Weights of a small transformer language model.
Size: 9 layers, width 384, vocabulary 8192, 24.4M parameters.
Training: a variant of Muon for these matrices, 7642 steps.
MLP neurons of a small language model. Each row is named by its layer, matrix (gate and up: input weights; down: output weights) and neuron, and shows model dimensions 240-303. Each number is 128 + 24 x the weight over its row's rms, rounded and kept within 0 to 255. A neuron's up and down rows have the sign that makes its largest values positive.
After each neuron's rows, "fires before" lists the tokens most often just after its 100 highest values on Wikipedia text that the model never trained on. A number after a token or word is its count.

L5.gate833 [124 133 109 119 161 143 117 144 158 176 114 141 138 115 126 100 142 179 115 154 151  93  98 157 135 137 120  86 118 165  81 132 120 140 147  98 126 104 134 114 192 123 130 118  81 144 137 174 142 107 167 132 153 144 138 118  72 137 127 133 130 117 107 110]
L5.up833 [154  98 108  94 139 131  98 150 121 137 123 115 106  81 129 123 157  97 130 101 191 113 130  93 157  85 115 149 145 146  95 115 181 178 146 123 149 125 142 128 134 152 119 128 124 167 144 122 130 137 106 125 158 132 179 144  99 139 131  89 128 140 103  99]
L5.down833 [131 129 127 145 135 117 110 145 109 127 117 140 137  95 120 129 146 130 102 172 150  93 116 157 135 150 135 120 105 135 110 137 126 139 110 135 120 145 121 129 129 146 122 125 150 107 173 146 164 121 100 120 148 118 138  99 134 150 116  93 157 127 129 171]
fires before: ")" 14, " ft" 11, "})" 11, " mi" 9, "/" 6

L6.gate192 [121 166 137 156 133 144 141 112 159 108 102 127 123 143 152 109 112 118 110 152 115 173 101 113 134  91 106 146 126 149 129 145 125 129 147 143 107 129 121 114 158 123 127 156  94 100 130 134 164 144 105 120 163 103 139 138 135 138 133 146 135 116 144 107]
L6.up192 [121 119 117 139 107 162 137 133 137 104 167 140 131 115 134 110 121  69 123 119 147 122 121 129 146 125 152  89 200 146 103 139 108 109 112 138 151 137 117  93 154 120 117 114 132 160 102 110 123 122 154 150  86 175 119 163 146 138 102 117 137 148 102  94]
L6.down192 [156  94 129 131 164 128 134 103 155 123 131 154 137 121 109  91 119 116 131 137 120 116 122 109 157 108 103 129 141 113 106 139 134 127 158 113  99 135 126 107 125 120 110 116 149 153 114 124 142 124 145 106 159  98 158 123 117 123 109 174 143 105 125 143]
fires before: " the" 15, " not" 13, " to" 11, " her" 8, " him" 6

L5.gate362 [ 85 126  70 134 144 130 141 176 111  85 103 152 105 128 147 143 127 117 128 124 106 101 138 123 189 137 115 127 128 145  92 127 204 158 131  81 128 127 125 124 124 114 112 145 141  82 118 136 145 145  76 111 132 177 118 123 113 122  99  67 152 129 138 150]
L5.up362 [ 72 133  72 104 133  70 115 123 128 122 134 182 154 120 105 188 141 164 133  96 147  88  88 123 100 122 113 120 122 152  98 146 164 104 122 124 129 120 138 118  92 112  73 142 129 130 147 128 163 121 123 105 120  94 117 156 112 104 124 100 107 126 124 122]
L5.down362 [106 117  95 132 200 111 110 152 131 108 137 160 141 111 165 109 160 123 167 128 115 103 132 136 143 130 111 176 133 129 115 142 151 137  88 132 143 158 131 134 110 160 154 122 102 131 142  85 119 150 135 126 163 114 102 146 110 125 147 154 149 101 147 174]
fires before: "\n" 37, "The" 16, "-" 7, "In" 5, "On" 4

L5.gate791 [144 118 106 153 157  96 125 138 110 109 135 114 133 144 117 102 137 155 125  95 157 141 113 135 139 113 113 179 148 151 142 136  96 154 143 109 133 138 131  69 149 114 143  92 109 145 166 140 155 145 167 133 154 123 122 148 119 130 165 160  97 106 120 141]
L5.up791 [109 103 137 157 140 150 166 137 154 186 129 178 140 111  77 130  99 139 117 112 134 182 129 156 151  96 140 124  89 186 125  76 149 138 143 128 124 131 121 117 183 132 190 135 103  96 133 117 110 101 136 104 128 209 127 118 115 146 162 164 108 165 148 142]
L5.down791 [ 89 103 104 135 137  85 137 151  85 181 152 133 173 174 132 146 166 130 143 121 148 126  93 130 146 146 156 124 117 124 134 154 142 136 111 159 125 144 156 109 143 155 111  95 106 137 115 112 151 118 158 163 157  95 122 159 138 166 131 121 130 122 155 106]
fires before: " as" 26, " the" 26, " a" 5, " " 4

L6.gate925 [114  91 128 138 137 135 169 164  99 155  88  96 127  85 110 146  91 146 154 102 141  83 162  95 140  61 101 120 149 101 134 113 117 142 126 148 151 157 112 162 112 103  96 127 120 133  97 129 101 115 144 113 112 134 163 151 100  93 128 121  85 115  99 112]
L6.up925 [134 167 157 155 131 128 129 101 175 155 122 155  61 141  88 131 118 127 152 138 157 115 140  54 161 144 144 119 144 140 117 159 112 136 174 118 127 141 134 134 159 132 136  87 102  93 132 121 220 139 113 149 142 116 127 136 144 112  89 130 128 109 115  83]
L6.down925 [144 178 149 163 120 177 142 123 133 112 160 144 139 109 166 145 105 129 114 136 159 125 115 125 128 153 117 114 157 130 113 144 102  99  85 114 153 140  99 146 110 123  93 141 122 100  93 124 103 105 148 179  86 185 147 117 117 128 122 143 137 160 119 115]
fires before: "s" 50, "t" 9, " to" 5

L5.gate438 [157 168 142  94 118 103  93 135 132 126  98 145 145 139 152 120  94  85  88 151 108 155 123  53 135 100 114 169 132 123  94 121 128 130 101 164 140 107 129 127 127 126 107 126 154 112 108 145 123 123 132 150 122 140 129 146 118 121 105  62 141 128 121 118]
L5.up438 [167 141  95 123  92 147 100 184 133 124 190 179 146 121 171 135  93 157  97 158 128 185  88 119 134  99 125 125 142 108 113 141 130 120 124  91 127 131 141 119  97 138 129  84 112 101 120 128 125 115 164 147 115 114 132 117 137  71 146 111 150 109 128 132]
L5.down438 [119  57 136 128 118 167 140 127 133 186 118 160 103 126 121 122 112  66 112 122 130 123 117 105 117 118 107 163 158  93 164 107 136  95 165 163 113 117 110 156 119 121  93 110 118 135 161 148 155 116 138 170 167 130 104 148 139  89 102 139 162  93 145 143]
fires before: " " 44, " the" 18

L6.gate478 [113 162  96 141 116 177 118 116  86 120 130 103 138 121 106  97 145 149  91 146 134 125 151 101 128 106 136 115  78 179 133 107 114 124 145 113 125 135 122 107 166 113  91 138 164 121 110 107 126 104 133 170 165 105  99 104 127 127  83  73 162 123 164 153]
L6.up478 [116 124 131 110  69 145 144 130 126 115 123  97 113 116 116  94 116 120 120 108 120 117 176 131 168 129 154 159 132 103 162  76  89 164 147 106 142 111 142  93  90 138 148 154 115 145 151  85 103  86 108 122 139 130 103 117 124 144 118 117 158 118 113 139]
L6.down478 [172 143 105 135 132  90 133 100 126 143 150  48 145 133  94 139 134 108  99 101 166 126 147 132 166 123 126 189 156 127 161  91 119 112 118 103 149 106 147 127 132  99 117 106 141 141 109 122  92 109 117  69 147 116 132 144 107 118 182 127 148 172 144 113]
fires before: "." 29, "," 20, " and" 7, " in" 5, " century" 4, " of" 4

L5.gate979 [148 134 120 119 105 129  98  99 159 147 112 112 144 146 120 119  92 129 102 143 111 162 103 112 142 125 102 158 133 137 120 166 141  96 136 125  81 138 134 165  79 101 111 121 153 184 113 106 102 146 140 138 153 119 105 131 105 126 111 138 126 155 120 176]
L5.up979 [153 126 114 102 133 164 156 125 137 129 136 116 141 161 119 115 124 106  85 130 136 132 109 122 161 155 147 159 143 118  91 103 130 135 169 124 140 117 116 133  98  99 141 153 119 119 121 127 109 128  82 129 144 129  87 107  73 101 102 131 155 121 159 109]
L5.down979 [129 134 132 148  94 123 103 172 179 124 138 148 110 122 108 142 137 128 109  79 100 175 106 145  77  63 139 149 146 159 135 144 116 118  87 148 113 134 101 110  77 123  93 152 121 169 177 105 153 120 107 112 142 131 113 132 185 147 144 143 142 106 133 114]
fires before: " " 76

L6.gate1114 [111 128 174 117 153 100 140 131 127 100 128 131 150 122 106 110 170  99 116 141 143 141  99 122  63 115 134 138 138 103 157 131 105 154 124 110 163 115 180 151 128 130 119 145 119 118 125 127 158 138 128 108 117 114 180  69 151 172 127 122 126 155 151 123]
L6.up1114 [150 117  81 134 133 156 157 138 112 142 108 119 147 124 168 131 149 152 127 122  95  88 139 126 149 114 121 111 136 139 110 115 125 143 126 129 120  98 134  94 101 144 141 128 131  83 142 109 158 188 119 119 124 103 143 136 126 111 151  88  99 183 138 125]
L6.down1114 [131 100 128 104 124 124 143 134  97  85 138 115 114  82 171 142  88 166 115 111  91 147 113 135 113 129 193 193 125 140 157 130 114 137 126  78 133  86 116 119 128 134 117 126 114 135 135 110 106 167 140 139 153 124 172 130 103 148 113  79 141 103 105  56]
fires before: "." 57, "y" 4

L5.gate788 [129 108  64 114 157 160 132 166 114 157 144 112 123 112  92 121 142  87 150 115 132 132 112 124 142  96  86 184  95 157 130 108 125 148 104 132 110 145 132 125 182 144 117 128 176 116 111 156 120 161  93 141 139 125  99 165 172 140 140 114 143 101 127 137]
L5.up788 [167 117  79 143 152  99 119 134 124 150 152  84 154 133 151 115 112 111 158 106 128 136 116 100 110  99 110 147  95 157 127 129 135 150 141 126 172 106 125  88  92 146 163 130 137  92 158 130 171 155  72 129 110  91 127 159 108 123 114 160 131 161 124 134]
L5.down788 [160 171  90 155 149 137 120 133 161 160 123 132 113 126  85 101 137 112 143 145 170 145  94 143 116 136 117 138 148 101 145 113 155 127 160 152 140 132 122  77  99 123 159 144 129  99 120 119 124 144 104 107 163 105 134 130 106 153 109 135 161  94 141 117]
fires before: "," 56, " than" 6

L6.gate1150 [156 144 121  91 118 118 123 143 128 128  57 137 117 157 131 106 106 115 150 137 171 128 174 119 145 152 120 122 136  83  83 143 169 135  80 162 173 108 168 115 149 104 102 137 154 144  71 141 153  78 131 124 155 124 115 145 134 126 142  96 131 157 117  90]
L6.up1150 [136 156 125 122 128 129 161 115 132 116 104 139 150 146 126 128 105 109 145 154 172 114  83 133 117 162  92 140  98 121 100 143 135 100 113 125 134 128 179 147 125 135 174 131 115 147  99 142 184 115  96 127 134 112 154 137 129  89 110  95 134 139 118 143]
L6.down1150 [155 123 134 109 148 117 104 146 119 133 117 159 141 140 154 145 143 132 164 130 149 108  80 149 101 163 129 121 188 138  76 140 108 100 108 169 105 129 134 144 132 120 144  66 113  98 125 165 122 116 130  54 106 122 140 108 112 116 127 140 154 134  94 126]
fires before: " (" 50, ")" 46

L6.gate491 [118 127 166 155  81 151 158 168 135  97 123 154 144 134 126  96 137 147 125 108 161 138 161 137 149 113 108 123  69 113 128 116 151 174 157 138  91 157 108  89 124 130 176 116  99  89 118 120 114 118 115 147  91 108 111 115 148 115 151 174 119 107 119 124]
L6.up491 [ 93 182 118 113 140 173 125 162 141 107 137 130 120 147 157 116 115 123 188 132 126 151 101 111 152 149 155 100 128 155 101  93 150 138 136 104 126  99 119 144 128  95 118  96 160 119 119 125 131 124 111 143  76 133 143 177 141 115 122 167 121 100 144  75]
L6.down491 [116 128 160 143 105 138 170 182 117 127 149 156 162 122 156 146 126 161 124 130 142 150 129 183 147  75 162 129 102 173  76 141 166 158 125 109 110  92 104 147 131 152 136 162  99 111 142 113 111 120 127 141 138 137  88 100 143 171  74 134 114 161 144  82]
fires before: " by" 24, " in" 19, " to" 5, " with" 5

L6.gate1093 [107 133 149 134 163 111 143  87 137 141 156 123 102 120 148 102 134 152 110 163 165 155 152 140 126 132 137 134 135 103 141 133 134  77  90 122  98 102 144 138  72 169 133  59  82  94 151  95 118 120 178 121 127 131  89 182 144 122 155 139 172 137 132 131]
L6.up1093 [101 141 111 127 113 100 124 128 120 106 125 133 123 158 124 124 131 168 105 132 115 147 142 101 111 122 154 174 105  79 145 141 106  91  96 173  95 115 154 127 142  98 144 106 131 138 179 115 145 121 132 106 131 157  66 151 172  89 125 113  83 112 137 110]
L6.down1093 [101 148 176  93 164 125  86 135 109 147 126 172 150  93 141 118  85 131  64 121 137  85 167 114 112 101 149 109  74 109 112 105 141 150  79 141 105 172 120 106 189 159 186  86  93 112 134  79 162  93 109 107 126 131 102 152 156 143 152 127 143 112 178 137]
fires before: " the" 17, " a" 17, " an" 14, " is" 6

L5.gate1373 [108 120 115 121 162 175  97 136 102 111 136 114 114 140 113 120 137 146  96 144 159 125 140 132 112 126 123 126 123 121 135 132 148 126 150 172 186 102 155 125 107 139 161 100 114  92 165 139 128 148 145 107 117 107 104 106 126  82 117  94 101 116  92 153]
L5.up1373 [110 109  86 158 167 111 126 106 139 157 133 108 195 135 156 161 162 158 121 115  89 109 122 170 121 142 106 103 127 126  92 124  94 138  96 160 109 136 138 128  98 135 117 151 190 100 136 127 126 111 136 149 129 134 120 114 131 137  67  80 124 163 140  92]
L5.down1373 [118 144 117 153 121 116 123 126 132 153 131 154 137 110 113  94  91 142 120 141 152 178 161 129 123  98 118 112 125 118 107 140  79 166  98 102 115  94  96 135 121  94  95 123  89 109 130 136 102 110 104 110 153 137 134 132 152 107 130 133 106 136  97 111]
fires before: "==" 51, "The" 9, "In" 5, "He" 4

L6.gate376 [154 137 152 145 168 147 159 167 114 131 138 181  91  94 143 118 115 154 109 130 161 102 167 133 127 159  82 112 118 131 145 117 116 148 110  91 144 147 148 131 137 133 144 136 165 110 144 167 146  73 167 182 137 103 108  78 120 144 119  83 130 109 118  96]
L6.up376 [108 141 153 140 105  80 129 154 100 139 111 139 157 108  94 112 137 151  87 139 107 102 111 174 190 138 139 133 112 110 161 110 138 102 112 135 137 156 116  77  98 144 129 121 129 180 102 119 118 117  88 104 126 134  69 133 156 132 155 102 146 116 129 150]
L6.down376 [ 64 117 112  95  73  65 100 194 119 152 141 140 150 101 124 132 145 172 157 129 130  91 150 116 162 113 129 148 107  99 136 149 145 114 129 123 167 131 137  87 101 142 102 117 160 109 120 115 113 108 119 113 178  77 110  91 113  89  98 113 153 133 116 107]
fires before: "s" 73, "t" 10, "ll" 5, "re" 5

L6.gate1470 [138  87 107 177 130 161 169 148 114 146 162 115 142 137 117  83 121 102 104 147 133 113 116 107  65 127 105 137 146 135 120 125 146  97  97 137 114 159 142 148 126 119 121  93 150 175 134 168 132  73 101 125  84  96 152  96 122  94  95 110 124  76  96 161]
L6.up1470 [128 148 138 136 115 130 164 146 137 194 117 163 132 130 131 155 104 121 118 123  74  83 117  71 129 130  84  82 156 148 125 152 137 128 131 148 134 103 156 124  89 111 159 103 133 140 141  75 137 101 147 114 110 141 148  86 127  97  88  97  92 141  96 147]
L6.down1470 [ 90 134 165 104 143 107 133 146  89 156 144 149 158  91 133 104 126 146 163 110 115 113 148 178 110 111 124 127 151 136 149 103 130 101 131 150 100 108 163 142 113 134  85 112 102  99 171 134 139  98 133 120  93  94 122 143  86 116 115 125 134 120 134 162]
fires before: " " 55

L6.gate33 [102  97 124 147 136 150 130 140 138 111 109 130 104 105 155 134 110 133 156 155  93 127 143 127 122 116 140  91 101 122 128 116 199 126  96 142  97 103  59 102 102 140 106 114 131 113 140  71 130 121 113 140  93 141 154 157 142  83 189 136 143 120 151 139]
L6.up33 [162 172 128 109 176  58 147 140 119 137 118 139 129  65 116 151 185 121 102 118 181 110 128 148 110 117 134 149 133  87 130 139 144 119  94  96 137 181  96 156 149  88 104 105 115 130 126  61 137 105 159 115 112 125 126 140 117  99 182 119 130  99 133 121]
L6.down33 [146 120 136 151 106 147 143  99 125 141  95 116  91  91 143 152 115 140  74 124 169 112 129 126 149 164 142 149 125 164 107 127 160 132 147 137  84 123 129 113 141 134 157 136 182 112 132  97 132 141 157 169  92 122 110  76 122 118 132 149 111 115 134 125]
fires before: "s" 77

L6.gate522 [129 111  94 132  94 120 146 107 150 109 162 126  99 124 134 125 159 137 168 140 130 151 130 112 128 115  87 158  87 192 151 120 158 153  81 146  89 121 130  70 108 131 155 129 144 129 118 141 171 121  98 164 137 133 100 158 161 124 145 115 127 147 132 124]
L6.up522 [137 150 113 136 118 127 133 118 133  92 161 121 159 183 122 106 138 175 131 122 110 115 106 153  95 141 155 129 149 142 145 115 130 165  70 121 132 139 131 129 116 112 153 149 122 111 117 140 132 102 114 115 117 143 111 151 143 124 148 132  66 136 137 114]
L6.down522 [144  87  73 178 112 131 130 152 115 118  98 110 161 136 136  99  92 165  94 104 117 133  94 143 185 111 134 139  96 163  84 171 153  97 135 137 116 138 143 105 134  68 102 156 122 115 132 139 108 143 131 144 118 170 126 157 162 158 114 103 154 143 112 149]
fires before: " by" 35, " in" 15, " for" 7, " to" 5, " on" 5, " from" 4

L6.gate280 [108  87 158 116 150 155 126 124  94  98 118 101 142 151 121 105 110 106  51 111 103 145 133 161 123 121 173 115 113 180  91  97 165 129 117 124 104 157 127 148 134 109 120 139 110 109  90 173 142 142 116 129 146 131 153 130 130 147 133 142 138 186  80  81]
L6.up280 [122 147 140  96 179 137 172 135 110 142 146 101 118  93 118 127 164  96 122  88 121 108 119 102 122 126 170 127 122 167 132  87 144 135 140 129 152 143  90 148 137 154  99 151 154 138  92 146 114 123 116 131 183 111 144 166 118 129 130  92 134 124 104 141]
L6.down280 [ 74 129 103 124 115 131 104 122 119 137 150 175 155  88 128 117 141 126 126 137 132 155 132 128 160 122 160 170 128 165 118 119 134 123  74 113 162 152 116 147 142 132 153 138 184  84 134  88  80 122 122 103  91 113 100 120  92  41 151 140 127 190 138 122]
fires before: "-" 46, "ed" 4

L5.gate1435 [151 147 125 112 120 128 175 136 150  84 156 138 166 150 158 144 101 139 149 160  94 139 130  91 158 135 111 166 161 159 116 104 129 122 115 134 126  85 130  94 114  73 144 131 146 105 131 192 105 103 121 138 146 166 112 124 155 118 111  98 146 164 164 110]
L5.up1435 [130 104 149 132 132 113 137 152 141  92 159 149 131 135 153  81 106 176 152 123 127 166 125  78 141 111 132 144 156 143  90 119 127 139 157 137 120  89 123 130  94 116 144 138 173 104  86 194 121 138 107 151 172 122 101 134 110 130 134 118 142 131 134 145]
L5.down1435 [160 105 122 164 115 162 163 117 161 113 133 175 121 153 171 140 118 160 167 139 124  82  79 138 129 170 106 125 119  99  89 131 132 118  92 131 122 123 135 143 122 126 174 106 151 135 129 153 116 117 127 169 115 149 120 130 128  96  96 142 124 136 113 162]
fires before: " " 58, " the" 15, " in" 5

L6.gate11 [ 95 163 140 111 131 166 112 137 151 195 148 154 127  69 164 160 115 131 123 113 116 109 118 106 124 163 117 150 134 122 127 116 136 122 143 102 142 135 160 115 124 130 104 140 153  98 142 130 114 130 138 144 142 129 127 149 140 131 110 134 136 179 143 131]
L6.up11 [119 155 117  99 183 152 120 125 142 150 115 150 134 117 130 150 122 124 155 112 119  90 105 128 143 181 110 100 146  76 112  71 121 127 163  98 130 124 140 124 129 123 110 118 121 120 150 109 118 158 148 127 124 126 105 119 158  90  90 110 119 161 160 141]
L6.down11 [117 126 125 151 144 147 139 158 119  82  86 130 100 172 127  86 176 142 142 180 126 154 145 131 106 128 100 138 124 100 117 145 119 131 125 157 156 155 122 134 133 154 164 142 110 128 112 121 163 131  86 142  98 139 125 146 133  81 171 148 153 119 109  91]
fires before: " to" 83